Weights of a small GPT-style language model, trained from scratch on English Wikipedia.
Architecture: RMSNorm before each block, rotary positions, untied embeddings.
Training: a variant of Adam for these matrices, 252M tokens, 7679 steps.
MLP neurons of a small language model. Each row is named by its layer, matrix (gate and up: input weights; down: output weights) and neuron, and shows model dimensions 80-207. Each number is 128 + 24 x the weight over its row's rms, rounded and kept within 0 to 255. Numbers have three digits each. A neuron's up and down rows have the sign that makes its largest values positive.
After each neuron's rows, "fires after" lists the tokens most often just before its 100 highest values on Wikipedia text that the model never trained on.

L3.gate16:162139090110115174130143107121081149159137164115101083139124133117104113089131119103139130114139143139087122169135132109096108151087123120118124150144108125152161115124131074134183145116150115178102134100104080115137123130154136133101122117150104144096125149129152150138117139093097135137131128109150121121129168165180173139102120112130136130122132109081106115126126157092134163134196
L3.up16:098120146120144159176126144108114152188133172111130135152137125147117050136151152093103134133154154138149118130164126094102096160126147099119104157099165160146142087112081092098140111144149168105121136142081127098144142159114111155128138109142126162169163139130162115145086089119137173115153128141166092119149140125138092137117092112132127153129142139117143119103157146178121144139175
L3.down16:167097122168115132138133142135126125096122141133106104115102127110108141118100100086162105161122144095103140157101127149085128125142118102134176094110163090121093133108132108111126102139119128152125123135155148093144159158117088097130110105135114156111121136107169180137137167121119169126157133102138143145133131161143117092137100125179149128136109103083126096158080151133101141134159
fires after: " re", " Re", "s", "se", " con"

L5.gate208:095150112134183123179162113086080113175157148125134097142149125122125099192102111101130155124104105134118105100140120135108136098086138125142134131090113119134175134117104132086160147129103142181140165160151132127158142098125140151121132114101132152136176123115164141121126106097135114153152102109134139114124119137125098129122088126121118082140138119109122115157146093115180176124160
L5.up208:129152112124171135151188103157095127119117137117120104109172125141080115153123113142116103137169106128108108123142132139114118072108117141159143135105107140096138129143103141097152090124108131146148137119110156127126115139118112144123109099097150127141173123139150127113125080087153116127181113124159158121177117124166114127138093102134150097137100149084147111163124112132139153132155
L5.down208:117140143103121100128152138127090140120136113130172098123124066126143126122125132142162089101151135105122127149128139105107127157161134113147110141117160105156104107133135174113120131158183140120108118108103135132130124128156112094139078142134153105097119109154185112141118114168115146114149114112150122136120158132169140137108155081133085123118113105137123102136128111130111107106155
fires after: " S", "t", " Vi", " F"

L6.gate24:087151124141132078136114099120109150094103121133132141101112131174124132122090103130110117158136138146132165112084142074106101081130131110081123113126052168119135154153148091126137122122111140123146133105108110143181151114115111152115160112120130097177152147084128129117136114077137111150158140110132154098104173169119127132091126124138129154126150112138135084105136123110130053137129
L6.up24:121082167125112138104118130122112169146167102110150133117141113095136088127138085155081110142156112125132143122100141122115077098193128172141140118153103105115131097130140151099122146127135126116143121125108119146153098095124093120175164130111124118138084080171148121165128131081135128138118099136113088142177125089191083113133106071075118120118185127149151146113139129101118128183090
L6.down24:147120128136131130101154106131145123127076126121135166120089155105146127160133126132139160104130145158090143137128136174123155132102157142110116159164076119141118137123132157171127131106153105093102131140120109132129092148135158136104163175074109111112136126147121146207116071163107123141107138144112164134163108142142146128173139116122149159150109145175130149159151145120152139132115
fires after: "P", "tro", " Go", "go", "C", " C"

L5.gate87:124158103139103136121081134100149138129121151127111120152167154120145071130114134094116130138124139101071118142105111110135111157129123137168155095110086141176118118163095103144118139142137080118153151141126100120176128115120135168125172119162150127131128122108144169143081120117109119173081127156124138134117150137089154066111101105143139163121129116127126130105104175132122156114092
L5.up87:110163100130111154131102197115157160097118082145144128140149122124125073117157144129128138135115098130103135147091107137154137140126126157162146113117083125145159103132104134169150112109175139127138182148148105119150104115098127131129134124166169114123116122105149147135109166125106146152117178131137144121100161102132176080119073126153132147087097071142085139119126114120127137102094
L5.down87:147133115123083125099117149126186139102147124082097144140165137137136129111112151124131131069117125089115098123104107125129113133113113141127136103151128128164070132148089125156118126132157137162119111130149142132179129107102138134094133129188152101134164099159096125121127133114137090107105158128110134158144102141132122086157055143122148165086120111122112115134107134140115112144157
fires after: "\n", "gre", " st"

L3.gate53:125128104118143128083117165141120156105113108072143140169136087118133105133115129127139135142136112100101117139131134144145171148122165097139134130124136117130151139112120092124142137170120117130117119136158089109164117122141096118137153134105160111164115085121093151122154140103143084129106122162117185124112156111113108070121161110189094131124097097145116117073126156109093085085091
L3.up53:098136107141127137106142130123123178129156124141155151147110127143148149159154077114150138126088106148127109109126101102102128139082175137132160173151101081142128135133145121134126136130139138121182112096105158112103112157125135084156135111136121159110113143101111129127124153084127121111091137095121159132115082116105118152136121163086135112173092153144141141088111157150128162124094
L3.down53:115106111117150139095156114097098141164122114063143163111134138117098085150086072154119133113145173107127144105097123134103143165074092136122139153122172133141145129119116133135164129107108131091092094108123137107148098129121110119117130174118119134132157181145142126152119113125147131103098156103162151151135070148106106136160121157125115129152136108104097156108112100088178102139118
fires after: " De", " de", " B", "s"

L3.gate565:122157149125094061103112098129115117137123113114125171127100082155124180116166140126107093145129169109102158123161134133103150114128176111114153093128148183086151167156122127127138146174123116142110123119105082089113105091124124114097126123182116091145109090103103138140137168131149104155133145141131149137115153098131136126136178124101123111115138114136113140126139116162105135083116
L3.up565:126132127113099100128122128123129134126104154108191162125077113169100165133141110152149105145130117113114165125157096096099138134158128122109145132109140171149166122150114156180153131167106121125115129119150147148099099112157139131069138125156102130139103140122086130126130149147124144137147128102115097150087155091163151074153135105104125137144109159147077121100124121147061139117116
L3.down565:108067116148129130054121127145111132148109135102141154099142092158119160125164104136137115134130134115154154114117109139146124122131170116131153136136159155175161117156102175145147181141120155103100125125112128103112076144152121131093131086115121109102122103108120124149140115150097104116096103123109148117145120146063086108122119174134151144089162105112125120163112139158131131142134
fires after: " de", "mo", "s", " De", "or", "n"

L7.gate471:071086129093169126112124104098122104147107130132151107127096088149116094144154136145145133134114141154141144123093130109113140144163171152123174117132128139186120176140113104114128113128103130114148186141115100130119099150117122172128147158116147129149121134162078111181134141140173144120109138132181096153110131109157119099147125132131155159101095106117120110124111162155072091123136
L7.up471:111120179110107122084134164128131145146116199155106138131161118140135123136159089148111115110121164127148123139125135088142151167142177132122129113160123151130174163125117093130075117133158148127088118125132136109135102101107122156126169121120124131127119079140115102151162099139128093077140086132120104134092102128125094108161148143119097116140099111090156152117122124128120109157127
L7.down471:118136175158107121117115178102093161164089183130068138123146127115152089085146109119169109118145111131102120161129158147117111107146147123108140069146108145098182136084131125107119112155150127142134069164134146128148116112110127103116167116107137142093145113144150154161088130144125098081158098112135138118169137112115109136138158113157103091148102134090129157142112123144119112140094
fires after: " C", "C", " D", " c", "L", " the"

L3.gate528:137096090123126146126179129108162152121144138136140114134150128136121112118088132089145145158110204152143128100128151099155168140179108100114141138136167133174104113137135135154083140157106118124133123141141155134121129159149127097127143149110062136111107149144137113127166136156138117141113147158132081164122071102121111125146133092173137156129112107140125156128119132098102133195146
L3.up528:082115105101121100119137105128129140139120126142096144159104105108128144127158156097152153138146119160108115169155135161114151142126119112124132108141152108129129092166101124113113128154061140141128115096096141084129141165159136163128095126097097116107125150084140082138133137148104129139084135140125102119057139100083111147152154118169166109123086093118145111136125137139080153143091
L3.down528:123152115109133110106124112135120124120170099131121098109135167112109165071109156098108135115172102138129117126148110176141126079112122145074127116114100128082151122169135131148135140174083162098129138126157128104131143158086108135120090133097118140088120119136116112112104165127128095117111142140128135163134093162106144098091142124122174148097122115113128176155147173112166182137122
fires after: " ", "\\", "la", " ca", "ra", " mo"

L5.gate47:111136136160135090098141096120096109160174169119086138096113098143124090125144126123165102112110162114176102130132140110127122142155092160088124121118142067112100119174087144108142160131164139163107181120111098119160125143115120128151083087186098104163098146143106151158096126113140119138100070135146161159150172109122153130140168117137155176126124117074116119139157168137117103121173
L5.up47:140106118182083086133126081122131154129167174148106173125136130112136097126111111143177106138140200120137111114151156117153159113119086130100131078155145118106079088138110137111142144106140139129117137133099141122121151137084123151144086124143102138164098122106148131105118159163130163134104085097108092126113148115141181160152162153119120136134185148086114117147158090127139120089168
L5.down47:147145105146075132134162114087084110103085146099137142133142141128121132110111077121156101078144129125147125143163126159128119136144133109153104089168125133095139095113156117142139097126089168156134101138112153115137140132138131142144162108101139140113128074129142127126126124154132132065158137155107127166133157079164098150151139138119113130158102154135110163160092108121147137124145
fires after: "\n", " 18", " 19"

L7.gate314:116128130141142094128172140125068172133115128134114122135113061130083119123131123141142097149097102113060138139100109128097114120159146166096175133113123143142100119154079108091092192136134087143125153126127119132161136130103106116109092106140105124147158151101116157157098135121107128145140108189119147089140143126106144126170119148120114128093105123105145133086104134097164115146125
L7.up314:111130112144165102090152145123112138084119130171094133119151132113048093146149093124119104121138122105148111125132144145137105151143103151108127157143112165104095124096125105106127186100100128154104170067122171110166135173072150130124159133176128121113084144164132121166140108119183144105133107150134147149136132092149107148124122172136149143120114125131139133128140095114118097139135
L7.down314:117133128125150150138153120097136111126150163114142137102173108139111119144173109118162080118120114149134113138176124169098114140159097129150126111146090102107138116111084145120088163123163162155167105126109141110122158128112164131147143112168164114163140156143105154153091114130126127138117110175148108084159137090150126120132148142107136103116124163118135140176177154128128128148146
fires after: "\n", "ta", " ", "ma", "s", " As"

L3.gate402:122121156154132075146126136149179101135101172097165105145107165135116141179128156133136113147111144127101108170111105097138114167125130180132131129133140139081116095117125121133140123119138168128124150162130132172124124112148118117093153119120124141153166105138101142169108117135111132119114119101134108118125140135153100171075090117157168151143120143122148113138141121123177103145161
L3.up402:138095165097178137134121134134089141106122132117142175126145165121092146146150088188144088120104111125122144130129155099096150122116108141120157181083079086102141154152132154126126155139129121105137125142137130151149136128115117132129111123110127088116158113142101122119124095096103149132145110133130152130116087138088096149114078111164132129116119115163132145139131108128120170116130
L3.down402:151122117120119098151158120101084125116143177106130115136144121116107105117115159101133127118087151167128162143157126133121079125142119125126100152112144137171161110148117164115127116110136140122168129128119116156120095116142063135192102133108153128135147135119131134125118152130130155192084104119124108150084121140107136151126121131142146125117096125140115100148127123148151138116104
fires after: " Vi", "S", "I", " S"

L3.gate468:105119122125123107197152144131097032145126121141137156102172150129109151129106154098174093152144131145125107145127139119159122134096120113101148146094127106122117098138126117107107117115150149120125180173125133133128146144091143153121111160104110127143136107114124110144140149125171120124135132077149130140172084101137132124092079146129161165149159146101112131165112133119177125142124
L3.up468:160124147101131110102136078136130133154106115092108138188141121113077125131131138137076106140101109100104131121124143168162162128078147165137085113094186094095152128140149151078121130115141138104077073105119103123148167107135097112102110141116119139111112097141119127110141154113123097096085112146130085122124143122152148145130111117176097119144086110133105122118112154095108128098169
L3.down468:133143123077081149117113150192085126156093161121161119133109129189144116162142193153133111128085119103133137119157133099137143147132118103135123162091114118159112157125092099148131095112148108101132096136116127102113143160114094113084115129115139078110136125137118083148106110119128175113128117162140067162131112144165137117125116155134116157090098102176147147084114134096098131118125
fires after: " S", " F", " fa"

L7.gate197:104153132125137141132118104106096112140115123116132137127110089164129153106164174116127112137086145164118147128116123127145117143166119100149137123102159149162118107108080117166135107121144095132116134130110099158133123131124153174121127163132159106093138124167139108158096104100157146128127134156134102145126141146111141095136149138131136127082130110145158097165099119117163073171142
L7.up197:099123121156151144147160154092124090132140135144123104124122094146151094144144118093164145139150069121143130121167069146156128123086123129114120158106112083103102116134124114091108119152163137158139144134102116120165105109129099107103145112136133146152127067120138145143112154135116139142113110095116148128209149158078154141124123134159126140174099085105105150143147106119141167156144
L7.down197:114126138118126157123122143125111126149112142147121140157105130153161160161109141104090137140080100083133096129121085122155126129126149156138103161081064145080117128116100144128077132137159166141093143135127145121165151147145118127104165094136157129121156124174120104165082099127063154133119154181106136148171176125144171077152116091121138102127152110140114123176136122108145141174149
fires after: "\n", " so", " So", " mo"

L5.gate129:120124159113120126126136123123123130125140134115133092119143124165181118137150127063118150138157127117098121133087128129160112161129128140111112166116117112102103095122132123164121094112102110166131142132164120136062169106139129092094144157148144148100132136143081181130167085145129149129135126165186120193133120173155108121126157096131149179142096115148126136141104154119137139146122
L5.up129:131119116119153132150081067142084073119144115146126135143148126122128119125152087158111103118149101161139085179089102131108128143127118128158146136129130135142100144108083167110112122111104117112120127097136144145117128160142132077097149096115151150107135163121121155114119129127130171131143124115109111118122123102114135197064079170124149131108112132087188123123133084079070146091121
L5.down129:139199086156146109153131127082113135088104134142104120117131156115089132112088097133120124143155108145181078119138135126145109158153130134138184122083102148147128149138097164145127122136139125095175127154149139167110155120115146104123149125106134140093122137140122124109119157107123157110120143097085172113104123104143152149092129148149138138111126149129100133069079146101154139117111
fires after: " ", " W", "la", " P", " plan", " p"

L8.gate382:127086151138166126138131121116122141136128147108162149152109158114105130136118174137119154164129134137132160077112137085112107120113074106109143158132134141137182137157097089160146123134114093139115146113158133152116117096137138133101159146086154130126120126158156140144117128157097122141103141123103154137091107126121153132124134125099079119109131148109166128121092133140143136152106
L8.up382:133134126143169140126121134134144075160146122109149143164136129116143159132142137137151151122137128151156111124130144130161151109185120147154152092135109149109141120153147123146170148107152097191152088144137106152128085161115143130127103112189109097112132167074134138131099153135142133100147101142192110167154133115160072114131108106106133118142083117149113128156130145155112116147162
L8.down382:175151103133112188133117094072079112131092143091099125151131092128155132156115134160125123134172107136144142117134138187137146152132163084111094119091185116138147149080142147159119158094128111146139144085160102093141123135151126146155107121143138106124113118103148144100180130117114151134162098152096116155130159114135106133113137120148152140127121162119143112109131101124092108161182
fires after: " 19", "20", " (19", " the", " 18", " early"

L5.gate186:166097124096139150126183128139126139106131160144107105149138101177147122087145142133136083135138134152123128103134147147144115147130112120112121159118140156175121121103131077148146150101108132125133106097095119116146182174138160101090123151130101143100124133148094139137157179104102108139138113135157120125131106151104112086138152118140133154139161115137165124136123112134121121149161
L5.up186:133096126130126123053150119168155141126144165065142116115127153139134149118089145117160104121132115159118119138115111145163158199131154138152140086127113175166159119105122080124115115144098133160134101133129108089126158100126123092074123163138120139120112119156128111143123142150135128109144134120132110124102095132119085095129142094156143103151142122144158115109145143128176120162115
L5.down186:127130139102117115145122110153121128102166128114171154084133120132107124129137115121147144124127113117102129126116121131122164124133127117138122124134150131092188095139113159073168075130158129162138141167127139088112109148144106122103125105159092087125124130136106129141088084104163108082117135106166158157128119133092101183130147143097161096120158107120102114170113115129160098153105
fires after: " ", " mo", "ga", " (", "act", "port"

L6.gate114:110134171091149106149151100112096141112144144117127138131123090090106163136141151096157139139117114109144131116157090129148105102145074096117177140125132104161140119151113101126060160061115126119118163139088122150127117111141145122109130161133139156112105096155093144145185108103138123113149143150130140145173176157124121092109194092145119130149141137123122104154099185160106109144129
L6.up114:116144083133125123128144139106132141113071080122191131101163141121108068142163127099100077115118135147107134137095103141143136081133131111094173141113135140122110138146127141124092134105150127105146122114103134113130127117111159160108093151131098152135121118156114118165159121164146131127103129129082159120112134137135133105114109084108147147132105121146109124147095150160094093154132
L6.down114:081132113082159132137138148103116168127145152090181121071120117122125187151128080119150143135120148126089120145106133154129105140136114109131162098118099157107124143120093171137123159142094131134102119116124121142093112129121113156127127140146119111116107135139132151103144148124147148177141147082144178119154172104135137122118178085145159133186154159146122121143127098092135113148104
fires after: " U", "ho", " pa", " Sha", "ri", " Ho"

L7.gate144:144110147101106082108097145101116152180157118131140091115074087122074134126128144114137146110115136116133160149091120117103123162124131129093117138116105127141162121140094143140175126131121107145162143118113120100117071105166142126092134137159108063146156119138113152161124109144138146149136112144150140117090128116091110154084077056145160149177129127121153109127166137112116121124163
L7.up144:156146101147131132141166124106144178147125076112102109129131155110136116108095131119122151127144121111105129164099125153119123140116090134137099131173079131126126143147136155104141131178183103095169147121114134151127119096145087090188128154138159158133158169118112129141170193137095076168114123111134104120086107133130147112091156121137112096152110095132147156108129133121103109130121
L7.down144:124144147087126111126102129132146106116162116156140134111113130125130129120099126153110115134112101162146162131148082144108152154132126097131149119137185121119128099150103107216166144128153129126081109130109106076127115122142132134094127153146071108140136143152101153135132100122120134117111149093131124098095166113171148139163095156096123151103134155161116189113080169084132101095147
fires after: "A", " A", "D", "z", "R"

L6.gate388:093113117125120146113115111107113122127149146123142136092138106176106125145144128098163162156134115137107135123125103092150149128115138134090147132116153144108148147117088097124147089119149102113119121163126106111119139133095114130119112119127152152179128127109140144136166104112116110155131122118200151134108099105081137114131134135129144143117117098080112131159145155112099122150140
L6.up388:106075141131156123102157113150150153089153129150156141136159091114136097129083123142144115118126121095102116117145131108172127134114139119120189141149143113134130096170134117103119147129157081095117152140146119146186111110079110127164119138114105138149146116143117114136119130127116087110130080147142082087132127120136097106144141133151106150085095116124107130134177162112119095125120
L6.down388:132129148135138105114127129136095127089121141078100164122111088113142144101099096131112111109120101095125132140162067125108147137086136115117084175149110104144141148158149111106146136136131105158124147107124110106166118165100146170137136127087105124120124138123122116157132161138095118088160077165103107136138170082147113138140107175112129133167115163157148147143158143171114106146140
fires after: " C", "C", "p", " Bro", " Car", "s"

L5.gate205:115164104126119083137083141134167084102134116131097142123140127107115112098086130109135131114126104142119136153097106154100126151177110154133150128095113123102128123133123124142116145117154062126120142140107088126059123098146100137134132142138185103128099121124086151130131151084130139117152160104120128124117151125088170101111154101145132163101124125115125098092068093114119151087117
L5.up205:131159106162110132133132146131136117116089114108102096151152142152128101104080098159118127119123133120119114154126116179155138131088108110140128123121120107107095110115141162138158113096163132106144093132133098092117165102123113148123109130132102105118151144107097091114115153114156103125168161139110142136109183119100150098098098093154119154144138156147142163117139096125095165140129
L5.down205:119127093117105134107133164164151157136122115121127098095136159136139148100119198106158171104135156093139135125138158122158133081136160155095117120121142135170136141118137094139123095131144114114145119142110073130099131097091120119118112099126107133137172092138143160180162137108093130141138099113149121137112163133071159079125107129108145130133106156114106124114121143104151090182119
fires after: " de", " at", " st", "gre"

L5.gate126:163149140106120133111123140087102149188149134116175086098129139111135137130141143116121121162155128134092097121106144117098107140113141124090140160122103113119149157162115075139145125153115111172135114137119112137152109115136138115116105173154117154138183093097127153134135109108139092146134130119117103127182126157119112109103127162116150114110164105133075163148117159084152162132158
L5.up126:137161183119187159103124112099126115177069142193083107115146162110118133123152123107115106149095116106108092132162153138136145132097133138081126154109120146109081148121109143098143115112139091137113133134092135127126099152102145163108113107110144135124140095111181143115113133146148096119142143125121087117133119144168158134145119167103163099124173149118133129132157152144110150117146
L5.down126:144151139085144125086140117112136139136125107164119134135152131096127135127115103097155122158109143098116087107084123096117128163131113132100136157169163112121108078104180131108187120093121146135109122111096168107157119108111087133127149105146122107114090135124117134157112192132150116106161102139125153159091113091104130146139124144102122106133136169116144084130097144135134125127118
fires after: "st", " Re", "con", " comp", "s", "te"

L5.gate75:127128123176115092129134157111127147146143136155138110175125150187113148131150090134100179124178145108105155118111120166117110147134127106120120104124083134121152095144123165131082119147153124132155117113142146109130109142099151106120122127201119161130103110120108118140129108126112146126145116152138123183145126161095099131206177117142117140077145115171140106095112129112096117157124
L5.up75:131153126111139146166091146098128101121127113148149144100141105110176088116105134153163123133115142150117142135100128149148127116137138137174133136143109139107075120132126143116116131113102105115149092123100161152146146139154099138123139147102120134110157150166085156101146141138172138134147144153170144144138111140077121173062097133115155159092142100133123126131162067123119159143129
L5.down75:166155143106090118123138167122133108137142125128124095147116124159140120112118071106131151127100132119151142141117103114100115177166156126153147072137142146124182122148149133117107153153107130105117100097123136136166110114110107084160117134118173116139096158102126055109103106106146152156133093107122107123117123171137127122137129095112108098078133129109120146111104153098153146145130
fires after: " w", "w", "or", "lect"

L8.gate500:130108140149163082178064178108146117161122145129135140117105144133099118134124108119171128144154116116115092162115151139129122150135112090086125152085097123118127106123125124091146127153139051114164121141140119106132174155140126149156148157134083120153121111125149126090135149127121125151133089134123128110109159135141166140100121132124118126123136140167143106143065156101088104137146
L8.up500:120145107144100120101131147109113147097104089152132143129114111089116184109120101139136126126144135162077144081104162128168116116106094109158134135132119144169145142100109133131132113145089123154146164137146130133137149142123103166136146095130137152117140149126136142105133170168153099113156093128140129145109158105107132113140106125097089074142132136149156099105156167148063093080167
L8.down500:102132131107097147113152156095124150119184161131132146127145102173098062162158117146147135127121166132133118145121132130112125144154119065147125135116126129117144102116109128162133138130134096159158105145150123135129112114112132159092153158142124120148132072130151115160115111124151118135117120144147152109108156138119166161097156144038163150165123129087083128145123156122141127109098
fires after: " A", " a", "va", "A", " an"

L5.gate344:154144133129117095142142117137108168124138115135123150177146095121094135099133159135108140106155133139107122144120105097141131147120097132142124134129136173099140109157150127131070095162076104136114118084101124119070080120134133078065109120129120128157105144113135095116136127119134155099108117106179096126156129089125164106122187138106116120097146115086091100171117160174090087130136
L5.up344:141131125096134095141117132129158129105157108120165111195160119125136171188144142120125126127115127146098176075097061123142104142138122088157149107100119119121159130146122139130112138137101135117121083131100106120113113092151081118118162106120112153167102140080117120153105180120127143123121160118152117086127139148122141097116168126093086108128113085156100113117108108112135146133128
L5.down344:105170167151089151097121141112118201166112130136104170143152052127124124109107178145152142162131133137127141100125141113126125154136122165100147150130149137124171086110132158122156157124137112118104174119065106110114082131132138085151131141155156095146121133115165070119140135143153120133115105115117161114126102134122129105120095133132124122136133106089152124147131075168151136115157
fires after: " de", "al", "ci", "man", "on"

L6.gate512:105113064113112130106167126127123154182136112081112118113074153130119117141135149090147129161147125169094114102162128088126179124079162159114106124133136132147141088106082125120125135137145113116163180143100148139119153089110154155139117141159124122145146135153145132149108128144113109131131106126105132126142130148070134145180136116107133103150120145154146098119128156068126105171132
L6.up512:116125086119159119113152141141121131173142128113113126103161112126126143166073146095149124126129116154150141110129157114131145131099137141104140152135141104125128117144076117146132109131137153074135146120105116163101151104108115139094134131127157144151125109103157159185169135147147169121151122107083143138155143144090138135156090062117153163132135129153155118102171125133117092147113
L6.down512:083140162139110109117149130157101089132154145128106084103121113098157118154123127143131107128137128113149113127125154154076166146146116173106082148125147106121139135132137144134089121154125123154136131092136124153112124139112086128129135149121140146131101144144130104121067109121132173066177167152086096142156116176144110120136127093172106116107143146092123135154151113132097124117161
fires after: " so", " So", " we", "ot", "o", " D"

L3.gate139:104174090121104099122129124126140118101138126153132114159159135182104132130113121134107127122122123144089088096131089119134079157128119147092141101111148134146137123149109150097118074109132110153152140129134139104190163134132121095103152143115120167128133125098130115165176175154129141149167122167139124120188099150102113136104083122140146152099118111147123107141146133142121163152120
L3.up139:130154142117111094117104112100148133154114137156132150131115148159119110128064114078159137130107120090140120149138131127122143132133095100112158134134128102116145123129174112105169140085126133136121150107131125102100138100126156138127140114126097163128106138108061131107107139111113112128112184146073178112144097156097129071096096136099134106127124083142127116093153166038131147076158
L3.down139:139136120157107167124127114148153136087129139146118155169110132124091116158163144125119149167117134080142124104157123184104141103124100117157131121112109114114133117149143131133136172161141119124139097154142167161123183133138143093121137091142167177140127129139137127143121155111149138168117133168105116113186116099124121112113120151140153089093112107126125139101134148137158114137132
fires after: " ", " f", " su", "ri"

L7.gate84:133128114124144126130128105112140114129107154113125080095133087141140146125109109136098110165128135120130171113109126095133178141113140120085147120145119163164127134150110128118124155108073152134162141142157158099102126137102105096117133141122099101157149084138150146153111137152131160130156099158173106169156171156109083112138081095153130190122144117138148121104087129103157117171116
L7.up84:102184143066120140106125136109147154132125094103123133101091087089140180108134138134096161135141133111125122121137132119144160147164108166100165136113097162129173082120151142140180125114089151149128150112119113117111125118116105121109111154118159133138084098069131153122105171099141125130185145127122126150128162144125125108124131102142127133124142177131187107107148124099106124145121
L7.down84:127147145081139125103125142155128132122130099155102120139131112105154139142119140154136107128125111183090152155134145143081173101119143143166116124161116151100120146103165112124100100116155144118129114130134118107131120104129089104133145124145124108150133165125149134138136116141137126082157167104134115134125117135096140102193135087125107125116153126138154150152146179158127135115130
fires after: "il", "ro", "ce", "ot", "g", "o"

L5.gate362:171105151082120122135173068140056121102162132108133095087132125105090149104154115133085124130123152140096145126128146097131118094182103112124136152125120154136131144138093118156140129147125148177139098100120136161125083132153150123123109154130091104131147165120152122136134129143118115123151117097127133111150156127158119136073145102094104089132119110094146126135104151104142134163171
L5.up362:106144123078150157125109110131118101135096131136167135126127182095143154134121139125141130146162186168103160130136102123113117131140085109159143103118135086154150140123110140159134137107148140142162065169155135159110069175083143113135117122110170126110172134110143136114138178141140128124140090121144150096132119162144178145077135119096073137137132106116111131138107140119176120167147
L5.down362:150123105134074129126145134101121121067117132166153146145119132121138146103104106132121139149175113135157151121152143133087129155138124113138113178116137150131157144111079114097128134096157141138132150115111157102149102169127142121136094080109147110147125122113132083120144119128101133084157091135138147082129160168163069120160143160064078107140146133137152135123112111161122117127102
fires after: "20", " in", " 19", " of", " the", " 18"

L3.gate252:131157115132164131181146110138119172120093110106125130195127163146171111132122152134121105128129151114097118169090104123129147142119123132099156136103142155149130148108150114136090129098101119125171093110121117151177118128113093115097115128093109152147127126131125129136123109154090123161118143138126131150117150141148132124103152130109149163118069077148094128114130144135147141123132
L3.up252:107139107096140097108155143141137091068094144109079144124142185150144098125126162087119137106140119101124079131116131131177156121124160121084125162142141116127149122156130096087141108110153137138124113141131113143147115151129125136148103146095090114115087137079085151156112133096152147118092148165126154138161179138168129146091167111151159107124160113140115147069134130103144117115118
L3.down252:113134103134106096151155162131150109115137133100090109106177143138132105129125149144114113154137158099145131127158119069138167110122116119120117130128103144099169169131141059150115104116108107168170149101143112141157152080139099142165126105096141133132132131082139137147107167120172117105136151140131098146166146141118153082122162138157150125108145127143140116108171172127130132090107
fires after: " ", " sp", "at", "s", "t", " su"

L5.gate46:145100122149150156147118089102136113104094105089116136126130155126117111151110123101131119130121112184104156112110124143147145153084137094145122138147094115152102098141097134103131138142144152105162129221171120075136128169125120124130159124116138139147122086151160133142103126100113107140093094124134145148150101099136102124133133166151149136120135132146104134134128119101132107135139
L5.up46:120158118151138139109097135087107121135163124131125136103151148148146110142148118086142147115121118129137146130117107143095172123176084099107159161132101141144149127140082121120131123106121154124169130127150109138183127150125163136079139123134163146111159076096157122158169126087103139144122139121130164103097139162142129137077102157103151143119141135132096129150133089064121130174156
L5.down46:109112122137161104120107106091155123142150133105135148130138147114110145140143138133123102076116123218126134124151106157138130143135131140100100095148117109134099115165089113104140102153121180116157122190140094115134116163130176147102118134150123138176138069174149130141141117083117056083136149107157120131096101121117097171132115121122153114102172112119098164143105142092119117146121
fires after: "\n", " the", "s", ",", "land"

L6.gate395:172129160092111153133105136119096099097162112089129100128145130121094113158165130124130132158151105102118110139138136140152152128158124163099186167130140103160134157139146137152098124080119144155109114113119109112065101136135161124106118140126122105086129098166128117150142121105107121138164152111145179142162134129118106134126199106120089123110133115143178115124152141159100043144098
L6.up395:096143172126137141151140138149093159126119073110121091149089151117140121108144105135086126116100082145125127163129134155148127132137137110153139137157102116165143126118109177143060158099086104150148086130096093113128137131130158148124157118108083124115126108114106106127127114152137163117153120118108141108178111130071193140083093105110112138107149076094137152140168113145114127118115
L6.down395:052125108101125137133136152134118158174148123134161112133110098096110152132162117095141189104141164130135112051146125119122112129125112112130161150100127148130146117150095139128130101122111113129093131136101183147118119090139116149155113130129148115111113142141160105105098171167154113118117163109132107195120132153116117106161138142189127147136144121154130159084092096157136151113139
fires after: " Ch", "gu", " Sh", " pa", " Sha", " H"

L6.gate415:079081109134126123122162158113112127160119166142151112121148136139141121106158167118147104120099138129125143118099124135126128124106148127083136123107135118140174128143098125112124149130146104138133116159099094132123138140163141115135109149096121123153145101176158077155138165166128125120157094127156124091143118172121129072134109146075127141126108084138070143161102152142142142143147
L6.up415:085069122102138139161142133128138118108121128127114118149120135098176063106189135109165097124143107145124111100117143152135168095112135103116130138122122154120098143143093121092128136113114125141145133090124133136138116124166132135145089161088146170103095096121110070140129150130143115116149121143131091113178136148163139130129113147079132162177114107128140148164128146151129123141116
L6.down415:118134113110148137125084125146160086109134132119105126129130125103123151109111098131102138118143112127086145099180106156122190109138090158138140111120114152126105127124183129115095143145143150132118110138091120151136150130159117108173137121105115137119090136089144128106124133158127136136146124090138105146136096167110113117160137122098126103201115140131134142151183098106138108122169
fires after: " E", " gr", " C", " Bro", " mo"